config.yaml
n_kv_head: 1
activation: "swiglu"
norm: "rmsnorm"
rope_fraction: 1.0
init_std_qkv: 0.025
init_std_o: 0.0
lr: 0.00311
beta1: 0.93
lr_head: 0.00629
decay_shape: "linear"
seq_len: 512
doc_mask: false
MLP neurons of a small language model. Each row is named by its layer, matrix (gate and up: input weights) and neuron, and shows model dimensions 192-255. Each number is 200 + 40 x the weight over its row's rms, rounded and kept within 0 to 999. A neuron's up and down rows have the sign that makes its largest values positive.
A block is one neuron, or neurons of one layer that tend to fire together. After each block is what it responds to, as a language model described it from the Wikipedia text at the highest values.

L8.gate527,234,175,277,145,240,202,252,234,170,182,168,254,241,253,231,201,199,174,308,170,122,213,226,196,250,215,233,213,219,263,147,179,126,199,156,228,184,261,158,149,206,216,199,166,224,231,240,221,186,265,186,181,212,184,191,317,240,241,183,234,234,244,255,158
L8.up527,124,183,258,158,193,205,205,166,210,183,201,234,225,185,237,221,162,95,253,137,201,110,142,270,208,129,237,238,245,196,196,225,297,179,196,197,233,184,203,108,204,100,211,165,191,127,184,216,171,212,228,191,172,139,151,149,228,200,124,186,159,231,247,225
Description: Route numbers and routes. Digits inside highway route numbers (US 90, I-10, LA 377), plus words describing a route's course, such as from, to, passes.

L7.gate48,203,198,253,156,195,231,186,215,287,256,197,180,247,170,245,187,241,168,171,225,212,206,185,227,257,184,197,124,201,191,178,174,192,168,253,179,185,236,209,128,242,123,225,223,180,156,245,274,232,297,162,204,161,184,170,203,244,179,173,200,168,153,227,208
L7.up48,142,125,294,209,170,178,248,204,186,203,160,179,242,243,216,191,209,172,246,212,185,178,174,257,362,222,201,180,224,215,177,155,212,171,233,183,195,183,125,245,269,189,205,235,172,168,256,280,241,186,124,234,161,193,159,159,152,255,141,180,174,210,285,230
L7.gate61,171,161,148,222,250,287,224,202,239,215,214,226,168,177,204,174,229,163,216,153,203,109,222,179,171,240,286,144,190,249,306,217,202,131,165,157,172,246,170,145,191,133,178,202,195,145,209,264,187,279,205,151,164,211,230,135,210,201,180,173,169,210,150,187
L7.up61,118,103,242,219,247,213,211,192,175,211,189,186,187,238,199,259,282,257,166,171,195,221,137,124,215,227,209,227,252,158,295,240,131,196,222,164,228,201,213,159,131,190,176,208,216,230,223,242,193,179,283,227,220,166,223,248,200,224,208,177,168,194,290,156
L7.gate100,291,217,193,251,245,239,185,160,170,216,285,113,183,209,224,184,234,222,140,171,169,162,212,179,146,188,134,193,211,235,224,272,183,237,198,155,223,174,179,200,261,210,271,167,221,226,199,164,228,203,232,164,215,226,187,197,132,202,283,193,125,197,176,168
L7.up100,220,188,184,225,125,213,172,261,201,197,202,274,229,192,189,245,126,169,272,192,146,148,216,130,269,189,253,200,206,199,108,140,188,175,231,178,228,197,171,157,190,182,213,228,279,183,159,199,180,137,218,198,192,165,145,174,222,240,185,211,234,198,198,267
L7.gate118,178,243,155,222,195,195,249,260,204,179,244,212,187,119,191,166,263,273,154,182,237,260,156,169,237,170,158,140,271,148,171,183,249,209,234,159,143,187,134,194,160,196,247,233,253,124,210,238,235,172,217,219,184,104,161,216,250,188,247,204,140,147,172,280
L7.up118,243,222,169,238,241,227,212,210,177,236,233,227,190,174,206,208,265,239,247,220,225,287,152,199,263,110,225,179,212,257,248,182,216,178,211,208,212,230,112,166,237,240,100,160,195,206,222,248,224,160,209,225,83,191,239,193,193,217,197,204,197,236,147,271
L7.gate208,185,151,137,198,194,227,256,269,176,212,278,212,260,193,171,264,231,160,236,179,193,201,224,189,205,208,185,210,173,229,216,181,193,227,210,209,218,233,201,170,233,183,174,216,206,209,280,234,182,194,240,207,248,176,180,133,211,138,221,224,208,224,245,155
L7.up208,251,211,260,257,172,222,293,201,217,158,237,187,246,191,164,150,148,201,245,122,162,210,188,202,242,178,229,135,164,213,189,207,173,134,157,199,196,275,229,207,230,186,230,190,122,110,157,232,219,154,253,171,244,239,188,193,219,182,157,212,213,238,237,131
L7.gate250,177,255,196,181,126,191,198,192,128,134,203,170,185,218,127,98,196,270,262,248,214,229,268,213,282,270,109,173,208,239,153,197,233,252,217,240,128,218,133,173,200,209,305,250,220,226,143,230,191,245,179,161,223,173,236,134,224,166,176,189,201,187,155,191
L7.up250,224,165,165,193,245,250,189,211,201,174,221,196,246,251,222,171,176,241,216,178,240,189,222,171,190,194,261,151,193,189,162,131,162,196,245,218,260,232,249,214,187,292,212,176,222,232,269,155,207,175,235,207,212,163,175,243,183,231,189,268,213,171,257,186
L7.gate292,208,219,213,257,242,187,181,282,238,141,189,187,162,246,203,208,195,175,182,180,165,238,176,197,254,227,217,189,134,192,216,141,180,171,211,195,180,159,180,177,196,168,195,227,170,265,248,174,233,215,187,155,200,235,149,190,226,168,144,178,188,143,289,279
L7.up292,150,201,198,264,193,180,138,280,177,186,249,99,132,258,194,212,247,212,224,152,220,226,211,214,175,291,163,222,223,177,188,155,224,216,210,146,246,112,184,134,233,126,187,202,169,209,162,151,219,225,192,247,158,193,110,173,232,152,195,254,222,137,211,262
L7.gate330,234,250,158,217,136,254,133,207,236,181,246,256,170,120,210,178,190,235,181,157,133,229,228,153,263,202,160,140,143,190,233,269,231,202,199,272,233,219,218,216,175,211,172,209,211,163,239,171,173,257,272,225,222,287,178,230,184,166,211,205,170,217,151,213
L7.up330,233,213,255,270,176,245,254,124,190,260,170,236,171,131,201,211,95,196,168,248,198,168,246,207,173,118,181,223,224,261,157,81,177,208,200,257,241,146,266,167,201,217,236,262,115,176,219,198,176,186,224,178,140,181,164,147,188,213,176,155,179,273,167,174
L7.gate509,194,203,185,190,174,240,273,206,269,223,176,202,187,178,165,167,172,259,196,190,203,136,141,253,245,265,157,250,202,248,173,264,189,156,219,267,185,161,145,170,215,228,222,267,244,142,266,130,201,231,193,214,159,252,239,248,207,142,243,202,216,200,130,145
L7.up509,225,220,156,212,208,180,229,204,201,161,198,242,158,171,239,264,170,167,264,235,129,177,216,239,182,244,199,189,208,191,138,221,194,154,207,204,240,244,186,155,196,137,258,203,202,187,195,188,182,274,223,275,163,208,128,230,185,166,175,216,139,180,216,114
L7.gate851,247,186,211,196,146,208,189,133,159,229,232,234,152,182,178,190,211,195,218,212,169,193,265,189,171,180,207,220,193,229,167,172,179,243,234,220,214,169,206,147,192,230,275,135,204,223,292,213,256,140,201,166,225,209,180,228,181,167,278,159,189,176,180,132
L7.up851,250,271,297,214,187,165,180,291,173,102,238,188,172,195,206,171,155,238,222,163,183,163,180,200,232,126,148,180,210,253,211,247,202,187,207,223,148,119,198,161,182,266,229,239,289,231,258,219,171,198,202,162,189,114,215,173,168,227,165,178,211,183,149,211
L7.gate889,216,171,240,215,153,215,219,203,194,224,154,254,288,164,170,161,219,176,168,198,148,246,173,174,195,166,101,141,192,176,230,173,280,225,200,206,192,196,220,208,296,226,240,221,141,219,209,150,168,146,220,264,202,136,221,203,194,219,180,216,212,193,165,198
L7.up889,178,179,140,186,220,224,236,175,227,169,186,240,110,164,135,152,242,208,202,205,222,217,257,234,161,181,238,175,181,209,266,258,202,190,207,196,195,128,105,183,153,222,275,228,227,166,217,216,206,146,184,240,229,227,228,185,247,238,225,186,177,226,269,148
L7.gate909,179,243,162,268,208,242,252,169,142,133,209,165,240,163,191,223,157,209,258,222,211,132,151,153,271,272,136,205,198,240,190,197,328,231,257,210,260,221,191,152,213,218,197,189,196,202,229,184,223,176,201,196,232,221,169,209,228,254,183,205,169,223,218,182
L7.up909,213,275,192,201,154,159,243,199,191,248,123,201,273,238,293,172,230,187,172,214,234,284,199,201,274,184,191,202,174,254,225,154,245,207,198,193,207,157,186,134,247,240,181,123,208,143,212,216,231,180,149,234,209,220,204,186,259,130,234,200,263,210,232,175
L7.gate919,241,181,281,170,267,188,207,208,172,230,175,187,170,295,252,234,204,189,232,184,109,203,204,164,238,159,227,85,191,159,223,198,163,239,208,212,238,260,187,139,251,188,258,125,205,215,221,276,137,242,243,223,164,159,136,164,220,167,174,307,145,163,224,158
L7.up919,243,192,197,155,149,213,237,190,153,162,210,258,208,248,230,222,190,225,244,236,194,204,205,289,256,189,122,166,177,187,269,176,229,214,181,196,152,84,171,254,155,251,238,186,209,255,202,262,278,122,226,229,106,156,198,186,141,189,150,203,244,203,205,180
L7.gate1006,235,180,240,230,260,239,186,222,203,243,220,155,203,248,265,142,200,219,241,146,223,188,205,245,256,250,218,194,299,205,186,144,238,249,164,207,162,184,218,171,221,219,178,259,246,176,213,133,259,168,178,210,160,185,182,183,196,161,183,288,237,218,215,182
L7.up1006,245,302,202,231,243,162,245,209,258,207,187,183,270,235,257,209,207,151,227,159,233,166,187,199,211,230,213,214,195,188,226,228,233,233,138,232,241,182,176,144,128,167,238,123,255,184,249,201,245,140,215,169,162,218,164,256,189,195,136,261,153,188,168,161
L7.gate1025,167,166,202,220,166,179,158,248,188,236,150,113,151,145,154,143,193,142,225,154,152,135,187,168,216,226,159,189,144,214,219,246,201,202,241,150,247,127,175,83,171,199,261,189,238,215,196,157,212,234,189,140,232,226,207,233,227,167,206,186,165,106,194,160
L7.up1025,225,207,209,240,178,117,275,274,189,199,161,179,254,201,135,176,200,215,192,161,164,147,285,165,183,158,211,182,200,295,183,175,243,199,197,225,248,245,219,226,237,165,248,203,139,200,197,203,199,165,226,177,164,201,228,75,258,250,239,180,156,240,245,134
L7.gate1071,185,228,244,233,173,183,259,188,207,163,186,244,234,171,198,242,161,203,273,235,155,255,280,214,258,164,189,160,220,220,166,177,220,199,243,189,207,212,186,213,178,247,252,200,250,215,169,165,267,248,244,197,175,224,226,258,242,192,185,260,225,255,162,132
L7.up1071,165,202,203,197,208,200,311,208,201,221,188,248,204,182,239,205,260,182,226,261,189,272,184,190,204,194,141,226,215,238,112,202,209,200,206,258,204,225,206,203,188,232,271,172,203,205,189,155,193,150,214,164,159,204,200,323,227,202,165,206,190,204,250,171
Description: Digits in identifiers. Digits, or the space before them, inside route numbers, model names, addresses and dates, such as I-10, US 160, R-16, February 28.

L6.gate205,169,242,251,179,180,224,167,167,175,141,196,200,169,200,201,275,169,208,195,209,235,255,248,216,209,146,193,152,276,161,205,178,152,281,191,193,107,145,198,239,210,221,292,226,226,181,144,209,223,220,213,240,203,215,191,185,241,192,235,183,203,169,193,213
L6.up205,239,247,151,163,123,112,187,229,198,172,251,164,108,218,231,213,254,188,232,228,199,185,225,200,197,207,153,234,182,208,220,185,247,197,189,259,250,238,198,213,292,175,146,152,167,198,239,175,206,239,262,280,151,258,221,243,217,166,243,213,187,160,239,186
L6.gate348,182,193,243,198,195,273,195,167,205,169,241,114,188,223,184,232,160,159,208,169,182,204,165,250,244,176,187,180,155,268,226,216,252,221,233,219,217,182,151,237,160,175,203,132,201,182,261,259,173,241,200,291,92,207,184,150,228,205,209,161,141,188,279,212
L6.up348,152,233,187,127,226,195,223,161,184,193,233,167,186,242,105,234,187,156,305,167,238,256,152,174,288,279,223,101,138,202,264,181,168,238,260,239,271,261,218,232,198,210,225,170,190,203,261,252,270,187,249,192,147,191,220,188,222,203,215,212,190,160,206,245
L6.gate507,122,242,214,176,232,285,225,171,188,153,262,168,205,217,194,179,169,291,233,171,110,247,214,236,185,172,252,172,177,189,286,279,181,81,149,186,196,220,191,162,208,193,269,137,172,220,103,212,181,198,220,195,250,138,94,192,151,146,238,208,252,214,213,138
L6.up507,173,148,192,203,148,252,212,201,196,313,244,216,230,232,114,92,213,206,265,149,198,115,203,200,216,181,201,198,178,225,228,195,212,279,201,274,177,161,193,195,164,180,156,194,128,214,215,255,207,202,204,268,220,202,157,91,288,178,127,188,197,176,186,264
L6.gate837,187,226,170,173,259,175,172,192,133,168,223,177,212,163,151,187,226,176,227,229,171,205,218,213,217,142,201,255,261,192,181,265,170,182,207,168,284,204,164,236,177,219,201,212,119,168,208,157,219,193,209,226,249,169,264,242,208,209,209,207,171,181,217,159
L6.up837,127,199,186,236,175,197,179,184,190,230,177,141,175,196,158,210,221,150,187,257,232,241,153,230,188,210,242,197,145,233,217,185,121,251,135,163,213,229,220,165,238,114,198,177,127,169,121,203,264,181,125,199,160,148,252,150,151,176,231,209,197,222,237,191
Description: Location phrase continuations. Function words and digits that continue a place or time phrase, such as "on' the'" in "on the corner", "1'6' km", "near' the'".

L7.gate9,182,115,157,177,175,148,216,129,217,213,235,151,173,258,163,220,215,255,203,229,162,163,226,247,264,253,233,185,208,183,181,166,228,166,164,262,153,210,208,208,215,117,219,307,215,235,224,168,225,264,220,229,181,116,271,167,177,277,241,144,212,240,148,232
L7.up9,166,170,169,202,179,165,152,286,193,221,164,141,240,263,200,140,193,218,202,264,188,217,239,200,248,190,225,182,228,239,148,184,214,181,198,198,249,202,206,190,231,167,278,135,188,232,144,192,224,236,248,231,192,184,212,179,185,309,241,207,171,267,160,242
L7.gate115,164,186,191,171,141,259,244,197,172,152,252,181,301,276,228,199,170,223,223,202,243,201,224,207,173,240,191,224,225,110,229,215,234,200,114,158,216,171,207,194,162,90,190,210,271,196,188,157,225,205,256,147,194,176,276,193,222,141,211,172,208,194,233,148
L7.up115,220,192,177,240,217,167,279,180,154,217,272,178,225,118,184,169,246,181,196,221,288,172,252,130,195,248,192,129,156,240,154,210,149,179,242,208,208,199,148,214,253,186,178,208,171,291,236,238,226,167,165,218,276,215,279,242,190,214,236,222,255,166,272,199
L7.gate134,200,168,151,272,198,175,184,196,191,179,226,232,242,248,149,173,143,260,198,149,236,210,279,146,218,154,282,187,218,186,198,177,163,234,147,198,212,210,165,240,235,209,226,203,146,233,185,207,190,227,257,209,155,175,173,238,165,263,193,216,181,178,162,166
L7.up134,214,285,222,238,218,272,211,198,187,237,221,206,200,147,327,159,137,180,211,178,235,188,170,133,211,225,250,173,124,178,260,189,261,226,233,218,261,223,143,228,227,144,132,224,212,181,154,189,191,259,168,201,174,213,211,260,245,205,244,220,173,151,190,267
L7.gate300,213,171,256,158,153,215,211,109,167,171,169,162,196,159,215,181,248,278,268,251,252,235,330,251,242,130,199,194,232,227,208,209,219,245,167,145,223,106,242,194,253,148,141,204,173,207,204,139,250,160,265,191,151,86,205,222,167,173,213,184,182,244,154,144
L7.up300,148,149,149,272,217,191,200,285,166,229,282,289,269,230,234,197,249,151,230,240,263,232,207,191,191,212,255,221,149,214,162,221,214,181,154,178,226,169,140,247,184,297,213,188,204,204,160,256,206,187,199,141,205,189,191,220,162,253,253,176,230,220,225,205
L7.gate303,157,250,139,193,238,160,239,207,181,197,263,187,217,181,201,179,238,242,210,148,138,237,198,201,126,224,207,187,177,161,196,250,181,186,271,253,210,197,222,279,169,161,188,154,260,155,188,203,241,240,221,139,215,162,208,218,193,256,220,264,214,244,170,115
L7.up303,280,242,177,245,189,209,198,164,269,194,241,252,208,214,158,185,256,227,219,107,202,253,127,228,192,216,223,223,147,120,202,183,227,216,197,264,212,147,204,150,187,172,201,216,159,144,183,133,221,179,195,173,203,193,225,198,188,190,246,176,206,236,272,151
L7.gate352,225,280,184,236,198,159,218,210,152,264,203,252,159,208,187,207,215,195,217,166,233,212,154,189,259,229,206,138,207,206,141,261,213,248,201,292,270,154,192,200,179,199,140,184,217,256,183,287,192,199,174,176,152,191,122,232,223,276,193,121,201,274,140,199
L7.up352,252,210,201,238,221,192,238,258,177,222,199,204,223,216,201,186,285,194,217,160,162,175,259,218,225,224,193,228,234,158,158,196,189,243,192,193,200,189,232,171,185,151,170,255,175,205,184,211,204,208,211,193,236,211,217,175,201,238,222,198,199,173,185,225
L7.gate361,152,269,245,184,185,157,200,165,134,222,233,295,231,157,149,170,270,244,231,171,208,236,262,202,168,197,162,194,227,191,155,48,211,272,180,97,131,259,173,186,255,198,173,145,148,195,179,234,241,165,146,212,262,165,161,206,240,196,220,212,201,246,211,151
L7.up361,176,273,138,201,223,188,225,269,237,194,148,182,243,214,232,222,154,150,166,221,248,242,157,192,124,181,172,121,204,245,257,191,124,197,233,155,235,169,193,269,198,169,166,159,208,180,163,200,136,233,195,150,178,184,179,213,208,286,266,237,232,278,215,204
L7.gate477,224,250,169,243,230,150,221,153,254,242,100,166,242,152,238,139,156,136,179,147,163,253,211,256,204,171,166,157,229,190,209,164,203,184,225,111,259,227,205,266,188,236,209,124,193,238,194,219,167,254,163,113,142,207,191,221,122,162,164,208,190,140,155,184
L7.up477,156,182,240,210,241,188,225,226,132,253,204,202,180,173,250,250,181,216,223,191,204,155,180,182,214,242,183,167,210,226,132,285,228,242,177,181,159,284,235,245,241,230,186,198,206,193,82,184,232,190,141,135,148,186,132,240,157,199,195,221,157,259,255,171
L7.gate526,153,215,164,262,199,158,237,124,189,133,154,219,199,172,152,167,206,184,191,143,197,142,178,146,172,260,128,142,174,219,273,218,269,166,113,181,236,226,180,126,260,116,155,220,234,229,181,206,203,258,198,163,183,214,210,170,158,186,221,239,256,200,240,151
L7.up526,175,272,168,264,190,209,217,106,239,137,172,239,218,249,162,184,200,203,221,128,260,227,171,158,222,253,250,245,217,216,203,228,99,220,159,155,248,201,174,186,261,118,169,205,195,194,149,185,164,204,189,224,233,218,273,244,202,223,206,197,271,221,159,166
L7.gate573,214,250,195,228,216,251,214,222,223,161,178,174,199,253,196,138,167,196,325,250,171,125,224,243,185,216,241,81,221,182,155,186,195,246,187,177,202,236,239,159,183,153,244,201,136,218,188,139,206,204,152,164,180,223,239,200,190,192,171,171,232,195,199,178
L7.up573,192,195,171,269,229,176,185,201,229,164,150,220,205,171,266,132,223,203,196,137,209,167,214,194,214,215,204,144,218,184,224,250,253,249,188,231,168,220,223,166,204,207,147,169,146,186,119,177,208,180,258,171,172,172,154,200,202,179,116,205,236,181,193,196
L7.gate642,188,206,273,189,159,177,188,221,185,189,271,196,263,128,239,210,183,133,228,180,148,184,232,193,232,170,160,214,138,208,203,208,236,243,161,174,226,168,129,106,113,180,164,149,171,165,260,171,255,236,198,187,168,189,264,224,214,183,186,250,215,180,172,228
L7.up642,177,176,264,230,223,181,185,198,185,211,185,211,182,187,211,243,228,224,284,209,230,275,255,200,262,176,182,187,207,228,133,190,177,196,136,232,203,210,168,151,170,204,241,178,171,169,211,226,199,163,255,212,208,219,220,160,251,163,145,177,220,236,214,152
L7.gate812,139,185,166,218,189,208,160,220,231,163,156,141,96,170,145,210,240,139,159,260,203,203,170,204,179,213,133,191,197,174,268,228,196,211,138,239,242,256,136,169,229,249,205,211,190,154,246,241,148,242,161,211,222,179,203,222,195,222,178,156,201,208,276,257
L7.up812,229,253,212,166,142,176,255,137,167,211,208,179,206,225,266,208,216,144,191,191,250,170,219,264,172,182,203,128,226,176,159,234,189,212,172,213,217,175,196,181,221,184,165,176,215,256,127,174,166,188,187,238,139,229,221,211,168,243,243,168,204,148,212,161
L7.gate921,260,267,130,186,256,219,272,215,245,156,171,183,122,175,295,158,203,188,230,117,184,219,165,211,176,201,180,168,179,159,149,130,216,272,235,219,229,222,209,232,230,159,171,200,125,201,201,229,179,198,222,237,169,156,142,210,268,202,217,238,213,180,242,113
L7.up921,222,250,237,184,235,180,186,180,236,266,153,198,206,171,222,167,150,225,218,203,219,181,140,187,211,154,236,176,202,214,147,251,156,242,235,193,140,295,162,148,306,151,175,190,125,208,182,161,222,241,171,239,191,208,211,202,239,220,182,220,174,246,259,169
L7.gate951,223,227,129,189,195,141,203,122,189,219,181,221,192,148,180,178,201,254,205,275,224,112,179,198,245,252,231,186,152,112,189,177,181,134,103,243,244,246,125,216,118,127,225,167,235,210,131,200,153,264,235,115,183,167,132,202,158,266,189,229,204,185,194,137
L7.up951,160,158,196,146,161,181,244,229,240,152,216,221,193,174,180,216,212,179,218,206,191,162,163,260,177,169,223,144,248,202,207,137,203,195,200,278,192,187,271,144,214,169,239,154,133,234,226,162,177,175,177,190,179,224,252,171,215,191,233,227,198,176,239,202
L7.gate1000,215,244,211,257,180,133,182,278,164,174,166,200,140,258,212,157,208,211,202,190,145,199,200,308,211,148,212,180,130,239,242,223,158,249,195,182,210,177,164,215,147,184,202,202,155,208,177,171,153,258,196,143,80,247,215,233,215,246,186,223,150,226,256,153
L7.up1000,273,255,170,215,232,183,207,245,286,243,248,210,195,128,200,183,227,150,182,208,175,201,277,138,195,211,206,209,124,208,186,219,196,202,189,218,216,204,216,203,140,218,179,160,197,281,258,233,304,239,199,292,169,292,152,129,193,234,159,175,226,195,155,167
L7.gate1037,200,160,190,206,159,169,221,287,275,265,175,157,188,155,168,187,202,189,169,207,167,211,217,199,221,155,188,196,237,159,325,224,194,197,210,202,237,246,234,234,205,159,232,147,139,157,199,105,196,154,259,229,154,202,219,230,182,165,194,254,235,156,197,135
L7.up1037,132,211,216,185,116,216,199,297,232,173,238,180,262,103,239,201,248,256,209,192,192,233,103,207,207,206,248,223,199,141,181,231,266,165,170,184,195,192,228,133,197,180,256,136,185,184,197,188,162,173,185,178,191,207,198,200,226,220,192,207,182,160,185,236
Description: Day-of-month digits. Digits of the day number in dates, especially before a month name, as in match listings and histories: 30 November, 14 August, 3 February.

L8.gate893,128,192,158,237,182,204,185,171,237,179,200,139,174,195,178,205,244,218,260,156,206,220,197,181,188,236,239,190,240,252,155,210,182,250,207,194,244,220,116,189,234,181,213,159,84,205,178,183,233,245,256,157,125,227,179,168,177,232,205,218,204,195,193,168
L8.up893,187,228,205,143,174,180,112,197,179,317,143,253,153,217,162,209,266,190,248,186,192,223,185,141,225,177,230,141,200,235,211,133,150,208,202,126,205,189,141,242,197,238,154,159,195,259,219,227,243,199,201,208,210,203,232,194,172,166,234,166,191,183,265,252
Description: Start of dates. The first digit of a day number or year, or the "on" or table separator just before a date, e.g. "on 2|9 December", "Born: 2 June".